Part of a small language model's weights.
Size: 9 layers, vocabulary 32000.
Training: a variant of Muon for these matrices, 1005M tokens, 4111 steps.
MLP neurons of a small language model. Each row is named by its layer, matrix (up: input weights) and neuron, and shows model dimensions 96-223. Each number is 128 + 24 x the weight over its row's rms, rounded and kept within 0 to 255. Numbers have three digits each.
After each neuron's rows, "fires in" lists the words (lower case) most often at its 100 highest values on Wikipedia text that the model never trained on; "fires on" lists the tokens most often at its 100 highest values on Wikipedia text that the model never trained on.

L5.up1307:123133128083156165157086104140123148125163131082105132089104108121191114085124148140120112117112116118105125120128106140070170124107101137123165110109147159141096100150128102140077117131080147088112133099122121173178131140186160100128131132121103124152106126140131126129174105118146086101124082128119122143128123119158146136111139118123134102094165131136138124066118129151141136128127
fires in: "a", "was", "place", "one", "is", "were"
fires on: " a", " was", " place", " one", " is", " were"

L3.up1094:136117136111141144084088156159115101139110062096118150153147099129143138181119123139140091133115134143131127107172159118146127128138112108099160127106153103092112144105171126155117125132134151163127128110139113142115164096118144147175123174109136128099154104151143152120111093120156140083149100132136123077143134129125135115108099102094092104205138186092090099151156100151103133160113
fires in: "and", "out", "to", "or", "over"
fires on: " and", " out", " or", " to", " over", " Out"

L3.up574:144135118129140114176133136108113140162112080093110088120135055177125084163167111097136125107110139134139177134141115159126167124122126109134104103158125122109132098125159150136171125098094086135146147167148139085128197110135101101115104108107183097083102144141120118101136063115160133162100133136110165138130158162152147119165083124122106098092127145107074139140140130133133116137145
fires in: "of", "the", "for"
fires on: " of", " the", " for"

L3.up1304:156076101133171118157160117182141109144121106122127119115158092119175124157138114139118090155139132127123124134132083105128133134179085115151084098140130140088140119087154124122129150112146135131157164129195126137115145122139156122094092124115130122187122125132134084109155122154164097094108154052107138119102139130085137101082106119138118093089123140137119109156172125090131124183135
fires in: "to", "out", "than"
fires on: " to", " out", " than"

L3.up511:130133178095139133171131149196133128135140095131098095135109168124094170163145163108137100104141116133163208142128104138115154124126088148130138135128135093149138126115170099130155134116102130175142157070143099131148122134156128099148145171120155110132108155143107152113119156158132114151103151117156102183125161134118161134154134114108135123179136095145145097125143102160137111133079
fires in: "that", "which", "included", "was", "is", "such"
fires on: " that", " which", " included", " was", " is"

L5.up1113:172092105162128144124164151146185130141147180128130142120142110140090113125133101100144083122140100106090172140117129156159130141074124089142173179114155129153141122129097130130076087124118145114157149128100123156112113121105163138119144130106152130119161129088091134126142153142101128142137123103089131139064120119082111091162121162138138096157110091122140149145140158115123143131102
fires in: "the", "to", "for", "at"
fires on: " the", " to", " for", " at"

L5.up1233:125101145112138154105128141130136096165121120126138168134094161138088112095092160117115100135130113109135126114090149131111140109078128123121094125138128095149150151132079139095085100145125150099133185154127123141157128102109125133162119108136090109123103095132100115149123108083136099165136095149152105143148122164109127074141100116125081109140178126154116112135115106172160123167159
fires in: "is", "was", "as", "idea"
fires on: " is", " was", " as", " idea"

L3.up372:114130128109107132147126117099140117095121137075110151177128140079109114138082146136142112135157116112133120119114154141113101127111119134145132134126187080154141100154119091133107118133076136079141153081126131140138105143102095115147125119163134099137097112113128135129138150094095149138197126138131121108144131148104158135088141171128124111136131124134155073143146126120110120124146
fires in: "of", "the"
fires on: " of", " the"

L3.up650:188138130131147104144183116141123137115126095112127117127154161162115122132071111091162127084143105130119156131116123104157122124079167093143097163132132141121138126136133159152103066164090113127142117107100104127174120117128106170128111132117148070096097095109109106175109137103153148163138146082155101143118097141126130112144097098113112138132126135147167126137091149145117139137107
fires in: "to", "for", "win", "that", "open", "proposed"
fires on: " to", " for", " win", " that", " open", " proposed"

L3.up1222:140156147137118153094151110171118136139144106118119097127123168086088126127154110165132133115120147124084151099194102145135117140135136149143105127126085116132111154111117070126115120161079098105128127080135151154112128153125119093148132098130154158097135157095142125126113140120139125124155122107151130109102124105120114171113130115081105072133116170106117167144105124076137122118122
fires in: "to", "from"
fires on: " to", " from"

L3.up227:143183120107125133103114111025103119143129149120147156128114141133080129156150113100133128115124153131115124148125099111113102133087134110137084151147152150091138126113137170126143138098159121177153118132103114073163140134113136090142127099159103145163126148145119120150089128138105118147107123132098138145151129137143171126112113118156121097126159097150103152131104158153120110153114
fires in: "and", "t", "but", "than", "preceding"
fires on: " and", "t", " but", " than", " T", "ing"

L3.up1963:120119142118079087107131117138125107108143118143146101151142108111122148176142122155144134107102110127101116127108135136166152148146145134083135122134106133133113097118089153160103135107092152097162104157138165094137158122130178191112159151151106157111138130137108147131152114136160091107149147140103130121150145164175128115125115130133072155120145170082126153084094170149173088104131
fires in: "s", "his"
fires on: "s", " his"

L3.up1356:124144110128150140098154102137165128131126127114141125101176125115101116125132130158117107126141129136111127095158128149141102151125086135130090136105130128118117163144130098179112105114095168130135123172130096133084118136155120154177152144155181163137089137139140129152116119142112156141122063173107110151123143064161142153071124146183152123124100167126158127102134130152136127139137
fires in: "after", "during", "days", "years", "month"
fires on: " After", " after", " during", "After", " days"

L3.up1580:150146111136164112139125155130166167120124121137131144134111178153109081116118147163180115127120114151151126135194162147081135144168088103157151135105109123154120096106149168121117076088102135080179146125122123114133123159103144091134149123133131118129138121126097123115130161131101123139141123123112105142137101158126151170122132143135139115158156132098170113134113110117129105151147
fires in: "of", "for", "at", "in", "governors"
fires on: " of", " for", " at", "s", "ed", " in"

L3.up933:135105130107125154124125132100138137152135098103131099186123107161141101062132138153166087097148146160124143117143111155159128127126114140162108127112121179120159121105141129153171178132125140136139112124117140134111098098166112116171051114113141089125175139117135129121115138134155086092133127090168132117091132127117133116146135128138120149106149122131098128136134132176192133114139
fires in: "a", "the", "as", "both", "an"
fires on: " a", " the", " as", " both", " an"

L3.up1235:111109149102147130142096121112167115144124136124149132088048154120077133088140161137132125097150119148183148131100151150126141134114124084153186131120147106110130155122103146153113110109121165132142141115144130076094119146133145152115095114143161134173116147100127141115128144117161112120148105076102163167101105146095082110148132200154185152117091132063117126148108149138137116148143
fires in: "is", "was", "be", "to", "were", "are"
fires on: " is", " was", " be", " to", " were", " are"

L5.up398:129132121155155141146110145098110144124113164162148087100157109094156126105133103132157127091148104089176128128102189160138099101166112165118146124147114130154127069154133092141120099101155134106135151076131116096127115135144088156136139125116156134146106181109098145139149141085148112098115113128122093120109142131118143128145074125115139133139124167085115143160149160144112118131108
fires in: "of", "all", "in", "across", "to"
fires on: " of", " all", " in", " across", " to"

L3.up1013:137128140134118123110114075143098154112161126101147083116135132145103142135154080158108170127129099154147138129149124103117127137131087137127137106131118101165130093137129135116145118098107148144088100161121149153140124098085175094126126121154113108128141123099148113172163144117106080169102060158146129091134126176147145162097155078098104118102151119138136132105109160111135105120098
fires in: "to", "in", "as", "that"
fires on: " in", " to", " as", " that", " at", " on"

L3.up341:169133107122114168090096125124152114088139095137171178116107102137186120106122114133115146119127138132131106157118120154108159141127154132116107130147119122128099111149098119143074129115126099083147143163141161142102120160085176106130114133167122137148149145078129110152117143141115159117135097124130094117114116121172111122154132135097160094164139134121099122088158132136160129126131
fires in: "in", "by", "on"
fires on: " in", " by", " on"

L5.up451:144111116143167095098105122111124112092140144085114140112155121120126141144168102143139123156139096109104158140132113136120116129123108101156134143164143140109131180146136154145096091121142100103156167112125150109113078165147090173112116118139143144167154149110122123167129133106134095098117141118139138130117114115137104095149139181123116076123120154123116134123144085143146145135124
fires in: "a", "sponges"
fires on: " a", "s", "a"

L5.up671:140140134187122118130173100101133170134108126181126162097141139143126098144115097135118171113111108159156132173125106098112138108119067111127125109146179109111119148136148145087198173130127121091118140151157136141091156133115108142164100129102112153150100097091141141167138168114130165117120149106136147136129157101130128106177151147156119129166150137158077122156127129093150125169136
fires in: "and", "that", "not", "they", "dispense", "also"
fires on: " and", " that", " not", " they", " he", " also"

L3.up59:118109136092106099133127092152131120173125134145165121161124202118130147124147145143150091118103142141111144125122162117116167153125167139170143155169115119143103109102156108135116118122066121119139171156124129140135120129117082086121154131180114156122113126153125116131150118160087132095098119076094135141138064100102140127153162124117147112082151152146130131134129121134151139130131
fires in: "after", "from", "in", "while", "when", "time"
fires on: " after", " from", " in", " while", " when", " time"

L3.up471:117152163143169124117114104178134108105128141114120080166138124138118106192173085149145109118134128122111176102138119135164146090088101131175120134148100120083138155160121173134130077140146130087156146118124124136108111126111103136144109109118155126094110134131083126153138154111137100148104078131165112151134139116134162126113165112133094116193113147113102168123111119116129086123107
fires in: "to", "be", "left"
fires on: " to", " be", " left"

L3.up1802:143152110130153137140144115164171105134160103141147091121116089168121119120128136122107138143151114161110155115138125128171112097109146098167159141142158141143120129118144144139125110121105166076124064097126131116156158130135129142169139176119134135102141111109138142162142114137114146123148116112167092136152092168121120105167118170129133183155144118127098149137146091160086067137131
fires in: "for", "to", "into", "time"
fires on: " for", " to", " into", " time"

L3.up1167:131102090102142127126163154132149085132074087132093131134122104164099137136107088153131112098138105143108115132134085125141146136137099173113138103123105149111132141103150134134133138144081134141155139135107165140128135123133129122097157140142154133117124149157162192112128096186122163137132119118126134168130114081072150176145103076121111114118139136129154138111093110170107152130125
fires in: "that", "which", "for", "years", "this", "one"
fires on: " that", " which", " for", " years", " this", " one"

L3.up1520:182085110132147145113126137146167124123127129139104123100098129150112082136125123163154159125170110145123117147109120134159184102150128158160088077125121140128140154108086163101115112131115146149142118132062184147149127158215127090105094110154115094146143151123122089119134162111126132140152140113145104111101125117146163155125116110138159130114113142195124151112123106140138142123141
fires in: "that", "was", "which", "were", "been"
fires on: " that", " was", " which", " were", " been"

L5.up1180:097143119122132114162154077120104116093133121128134128143132162200155125103125115122130112121177126113147169132128108095148142143151141136088109119160154151109102154122096098082101148125128119131171117123125114139119132148122132141130170126129133123124151125150117136097144106161150117095119120159118144144167110102109103091117177145164130164065155132120179100165149112148125161144097
fires in: "of", "for", "by", "while", "in", "began"
fires on: " of", " for", " while", " in", " began", " by"

L3.up1263:130101149174122062125171094119099126142153098147151107080081153151150104156120158100150136091120089089138114131115140123107166095122171122157116138112153136128163123104132125142100117142162150133108128160108086128175118138140124101109129116130105120126095169184137137147128130134129116111128127139125123147088145112136114111117086135122164136190120147103108127135146151143097176091106
fires in: "than", "and", "of", "or", "as"
fires on: " than", " and", " of", " as", " or", " but"

L3.up1047:125104115144120143142132138157110148123153067137100090182187105130102143136158088103113134122099113098135142086120104146114144143134160122174138122172146104130127078147150152129119108111121109125116119112101140088112131114154100141084113120090146146111087125110140121097113109154154121162161082122145157147087214108088154131118109120142144128124105155123098129106153126110150111167106
fires in: "in", "and", "daughter", "son", "at"
fires on: " in", " and", " daughter", " son", " at"

L5.up1818:190132110124136145140156102108136151141086105100116104111127170133167093135135095136163126121112102093153159154124115122116187106113087135167160109182153129104104111129141147113118134162134173121116167152107145125151152104117149112123104108147103142127126123136131133112138147140147135135124098109117154123126127141139119092113151150112118096138129097093164125131143153113132128126102
fires in: "and", "to", "or"
fires on: " and", " to", " or"

L3.up526:127148125117099116177113090146152115169159124133108103138150128136153123117115140102145148112105160162162157154137124172126127115137160121152138113113111114137146147112108123109132126100134180146172133098138104158070136158105157163101121121137134127106106146120122113136127119135137111094160134121122152132130095118119112159148073145163104128116153099103115167151138120147108159107131
fires in: "is", "to", "came", "was", "for"
fires on: " is", " to", " came", " was", " for"

L3.up193:132107133097078188130134125088145130128112109104131139132049141133085123169141111120108100112141114133112134118145170130139128153139121125149082136110152097129169092138121116117129157122152103112142111157128117179166100124131129114148173066146098136073114123127159113129127150117128153123106151120153134149124108134132138136160120140133122181072122149162110112102135128125128138129111
fires in: "as", "is", "was", "while"
fires on: " is", " As", " was", "As", "While", " as"

L3.up1647:085135112146138119170136112144157124114085102098127101121147127142123130130138083143141110131149105160146154135138138123136166125118103135122125160157067103142113128111131149151121167140080107077139115094156139133147160097097110107117118142124146111061128141149091138149151134102120135172084119130161135148144153136162127116133150132087127161136143149127123115117171112160101111146081
fires in: "of", "to", "addition", "for", "due"
fires on: " of", "s", " to", " addition", " for", " due"

L3.up1037:139101148132135115154165122081123079098144096116123154122084120119136124058126102139129159127164147109145121127144130158163135140124118114180107081144126130109083138096126138195119117173108123150138117127146137146171157160147086121119129141135167112146124117102105141143100097113144137138090130117145117088134136135137125138121106124092155084113128125139073120165174118105145146160149
fires in: "of", "a", "for", "need"
fires on: " of", " a", " for", "A", " need"

L5.up1723:122141145137124153079115147137140130137130114115175126120183126178152123156147169122132113159153118122120121150162150151098132155121137111131179084051161135161112133136143159113127114150128115092122102172099113150125111084103128083138126089104143107112125089101143135114096105154133145138117119118111142172110124123106134121117139148138137107122100140175196147132140138133134133076128
fires in: "of", "at"
fires on: " of", "ing", " at"

L5.up1020:152147161081127124141092104129122097116128145134138127174108138137122116122138152147112133114105126131140111139134133130148087088129146138175079109098183110120159119103126123103130106156144153141106124091107129068133167109133127142125151098120129124114114111130154113128126116095164157103110111125102132124152129105136104140113081143107086116118133149077153113134085139121136108107128
fires in: "their", "his", "her", "you", "only", "no"
fires on: " their", " her", " his", " only", " no"

L3.up554:128125138100163131117118143133126134099153121121110137143108158130128102116106125144117178163109149161136155159094097076149120136128127145151142127146144131138151155108138137086127113141112104094125096128169075161119128130096095136127129065118122105119131153146145096178168150082151117157123105123144172108154115110129149137096127108146140171135117116107122101141123158159157135116154
fires in: "of", "a", "for"
fires on: " of", "ing", " a", " for", " or"

L3.up715:115124114150128131074132110117099085198116107095109144140143129109111069128120135141173107155130122139109141127134134147068127143121091143128093159143136124114132143148101123158127108134100085119140107138133097127108172142126148108136141070133124124147141110134117147152097110134098106141154091140117118158141127123133157147115143139144155125078149119157139109082172161137070148080126
fires in: "by", "of", "as", "the", "and", "than"
fires on: " by", " of", " as", " the", " and", " than"

L3.up1912:117081136159098139160112130152154109100122076130140134108104070120096151118145103131129065119123160136129120130142147115137149142102110141112151129082102115151111127120115143102131166058145157122139164138153147106136140140107133145158067101103143115117112125093127088105150179109110131136159132153124131149144109078098111118140115135088102142166144129141088145114155122148099181117149
fires in: "to", "on", "at", "over", "in"
fires on: " to", " on", " at", " over", " in"

L3.up1982:112140103121127110132105152121136117066150111149133141126127132123131134097117135163139136131123134136092116164131137115090123176120127100107126079113174119112098118167136143209114120168139168137135116139110156096110137131111115119141127177092144138166103121072136137154135119116084098147145127117131123105120150142107114082174102099133143121136148100093125163135165199157135144181122
fires in: "in", "of", "the", "with"
fires on: " in", " of", " the", " with"

L5.up882:118090159115143140118127124132141128188127143111137213157135085126098096124117126161136124136142087153138146112177119135070157137076103170153094171113188144128133100146162194091115132101124161101136149114153163143112155144104176158149178091156096121115131123125136145082128162179129117113101108114147108138098108117121084124151115137161138151123137112150123106122169146173104132107111
fires in: "a", "the", "as", "an"
fires on: " a", " the", " as", " an"

L3.up31:116112134102128133097120148164146124154139134140150122139107169115153136131084134106161158110145138089151094098128067166103132115105136124148137073190155144154121116174137154135147138124106147153119160134118114127164118133146154097139138132134105118135160152125129109128163122126129143127145120152131089135099133079126120128130132137109116160088140129131143126121125176171148135145124
fires in: "was", "is", "of"
fires on: " was", " is", " of"

L3.up294:134105130112090145123118198099149126116141141086127128139089143087138103130127116074134143084131143102134129168097169140134125162122131111108107163067159121128176149100131153168187100126133131163126127131116141106111144134161147125138123105075171107164111117105133147135165129135111129111122182160123103135127169123119120127138105121168166097161107116128114122164119116130144159130109
fires in: "of", "new", "fung", "case", "guthu", "museum"
fires on: " of", "ung", " New", " Case", "hu"

L3.up1979:130145210070106146108124118115102089092098142125152127134121157150097128141094147124113115114151116117153123141102115139118137109081193116105138141163124114145127133163099128144160121086104104111126166132102166127085101174141118150156119154127123121129171160155145119093086094185131183146098110146109107142139112104149138141162111180124141106148117105124119124132177103149118115095130
fires in: "by", "is", "after", "in"
fires on: " by", " is", " after", " in"

L5.up610:133102154149118138149141134117097118149106098149130124147157148118138133140125138113167093107132127119121111081137105126120152158142090126142129121149141106131170061177132160156117129173173168146128133123121114137157116147101120140183123125139150186111109159164139116121103153157075141114140109153113114136140127129134159146115124153129156143140159181127148159138142153108130150136137
fires in: "to", "and", "the", "who", "a", "which"
fires on: " to", " and", " the", " who", " a", " or"

L3.up735:163146167106154124089171103112142094111152107111177140106110127161115113158132105132171149142117103146133129141192117127128131200115136139177119118118118111145107141088143132138098090119090085150092163128136107131146148131125096124132121118141109072144129131106149146163115143150136113103101131130127127084110127116142134132122162110088134161128135113116173116141144143146131105100127
fires in: "for", "of", "at", "as", "by", "that"
fires on: " for", " of", " as", " at", " by", " that"

L3.up482:111135154151134116134144112105159128113147106148081117092114089091110119106069119097134099133124151163129095122111144137150108201153128099167162121103122124105151099074160123129156160132160140152126132163133117134130119096094127166119118124098125148144105167078132130128163101117160156123154159097118097119133109157062156128096171096093115151160115102169125103113135138137137124116141
fires in: "of", "and", "first", "but", "least"
fires on: " of", " and", " first", " least"

L3.up1640:154151145107147111116110132135132168153148140176099135094133161123112143152118084134135165140107140145132109121098151121126115119126117117134089144102131089153172148139141115126169081147131135143141166101163104123111088087098109137137148094062124123137127077126120141134141124107121148141138148132090127108130119075093145140091106112164132131183092067107085118139134192122148146144117
fires in: "of", "to", "for"
fires on: " of", " to", " for"

L3.up1257:128085125165113141139115174167144133133132185137126135158140117117131135176104122134169113097089082129102138127162126147118135152145136175147143134121127131118134121112117161112132122163159116119141132141129152158112113133142130152115143118142137115157114159132083111145090146099149116089128125070138104104122107123104081098117137172113097093145140137140136139162124168110132155155144
fires in: "at", "the", "university", "harvard", "paris"
fires on: " at", " the", " University", " Harvard", " Paris"

L3.up1031:152078128134145145096142139135106148179100121096117139151135129145159157143162127109113114143121129138086140131124158093103141105070111130114159080135148146149123151100173176147128158163096145114117084134148134097117155125129104130155144103132133127138126087093161153073145129165151085132106125103153102117114109124171149139112152069134120065149111143155162129133131161107071137200100
fires in: "time", "age", "for", "years", "least"
fires on: " time", " age", " for", " years", " least"

L5.up1473:158159135119158159107109131126131140119135139108147138155096132127130084120113125099163124129130130135070104113149165107105118118169104154118116167133125143136123111121118126116102205140131127152135110172055117165065144138135135157128146123137091084154117141126148118145130138103098147109141116095056121098080139132120139136155134132152134142099154132121103103167115134116121136109126
fires in: "such", "rather", "is", "called", "was", "than"
fires on: " such", " rather", " is", " called", " was", " than"

L3.up914:139123108116180156132155136139168131114113125118144134111121119140126074132124097098142133114148122127102111141125126141122135132143110093119152091140158130124110097085171132137130129091092090068117107123095114132100122139132073102147109128099173102086147136067179169130129126166148137108117148147185105183109130119136106128152081150126145127148147157152103132107151158151070088134165
fires in: "of", "for"
fires on: " of", " for"

L3.up374:132156116122106096139120172100086132132155145111121132123103111151117109088132120200134113133127101150137097137128155118099138155123184104142091114137151109135138175108163144173119108129086122097128157134096159110142109167120139103117104128101114125117119119168169123135109092113100149142131164150159188133115144130114157131084107127118146163127085089084114116139129189094141138152144
fires in: "of", "for"
fires on: " of", " for"

L3.up1504:108111132106128080092113133152169113177132109095119100130150107127096118127144137182122117163109107143144147121118156099126116123110142108094130120191069109127096175106132125133117137175094167131132167170160123119119121117118125141108137107080154151162148099131121127111133153116102108143133155128099142165120143153130149085112142105135097147095165136115177110173094134129128151160100
fires in: "of", "s"
fires on: " of", "s", "S"

L3.up638:110114108115148100123129089126105159135140111170122138147161125185138138104135096143096097107093127133106091136179144105113127109168133161096154165129112146153070125128105118106111132101154182103092156120110117129115113136119117145125099111106130090130105123159145104139129110130114131181111165164137156175159143129097130131130102099095083173104166080145168124113171135142089112107109
fires in: "of", "on", "to", "in"
fires on: " of", " to", " on", "in"

L5.up503:115117153175137126144143146105101125151117094066136111079098088138146116149111145135119136128115133107133083154137129103133147097163112145113099120113099152093126098135101088141080064141113135114149127129131146137076127152131112149120122163156157112138110124147121150129154110069104094130167103134112152118165151133128147128132133151108096103103141149107097098122175166129097144152133
fires in: "a", "and", "an", "of"
fires on: " a", " and", " an", " of"

L5.up612:108125090135081129133146143140137144141115105118157126142146167190119125091152155119140119123125090136183165124116142112165129142145143140114172093135125146130094113156082155146149109089151171143167152113124078118133117130133138127135077078137152153137079109107131138154154159132126127108132128142086123129114132147113105111157120150161170156134104099111155144120117113168138119122112
fires in: "to", "of", "in", "by", "for", "with"
fires on: " to", " in", " of", " for", " by"

L5.up848:147156154138153120146139129090116114151145119125132131178098141146115149086100105128092180144145125183108133119150141100162110154149118127149139120124117155075150123082119135142146141147097142132088125139142153153168159153142160111137109149121170093145144169064143142147138101140130120147119128131149143105094126145127135110156180087127122133107108155092118134070180171158110146122098
fires in: "that", "but", "which", "so", "had", "and"
fires on: " that", " but", " which", " so", " had", " and"

L3.up893:124074132104131117148160106113113143128138122144127132147151130118096151136095099145132165142137082101160095115138141128144153142081107115128115147172136116066127134084107131135136153098157128131140069125152141140130164115147119114115118118106142127104100076133131123130103145121120110115141110120109029147150168166153138121103142117132144159153125109128128134152136127151136061114105
fires in: "also", "to", "time", "t"
fires on: " also", " to", " time", "t"

L3.up63:113129123111116099147107103123173131103109117127129121158060175144091120110171100126106104113122151097125139112151110159157116106112166157132106160117095103117142144115129101133125098139135133105136152120136168084132112112144161137136165132114124191081098156137145121122088111112120156128131145127145154145119092138118099102142114140125122133129166146120135156130112114123156197100138
fires in: "her", "this", "his", "its", "these", "it"
fires on: " her", " this", " his", " its", " these", " it"

L3.up904:109121110139111097182170112137137145138106129082126112089096134128087111121138096099121113132176146114125136134156189140105140122118100147081182202138171116118115104132091152095120102085120114103093157108107142137109143135100156121132125092136128119145102102155163138095110120128106117113179123141115124130102126104126091101171123169153150116122140154092118148147138120135115150127100
fires in: "and", "the"
fires on: " and", " the"

L3.up680:109112123112128128148128138138184128150111121152104169127138126149109132110120161177133137101175118104166122115123104128135130125146111171166117124138114110128107191136131108101085140100126148147095095150068107142154153119141102112139168143108125101089112144116152103134152105148088143149156138159135141154120127140084141127093109160128145134083119102167103150106108144165096074147116
fires in: "of", "from", "to", "is", "in", "was"
fires on: " of", " from", " to", " is", " in", " was"

L3.up278:126103105181129110129088141122125138093144103114078104087115156154129113107163137121167127119164138152149101128156145103113145144136133127129129089171157121145091094136130174133095134121124123071095122097132149091140131118138150119084108126106117149128098120105136170143115122143128102111114135172119119119084194169146119145143124076103124096149130142109079082149158110107110125139109
fires in: "and", "at", "in", "or"
fires on: " and", " at", " in", " or", " out"

L3.up822:168126139170119116149114122096105139165141114118158120151117132124130145145172124134147101145085142120186159137135128135165117119148126096133126120095140128139162113152124164104126129116150160118163122162118125132098111130126123150181117133134126150122109115103173141106130129166116136135116117155127112107102146140085136109119136160145088091144142124136093141124127113172161106160121
fires in: "on", "in", "film", "company", "out"
fires on: " on", " in", " Film", " company", " out"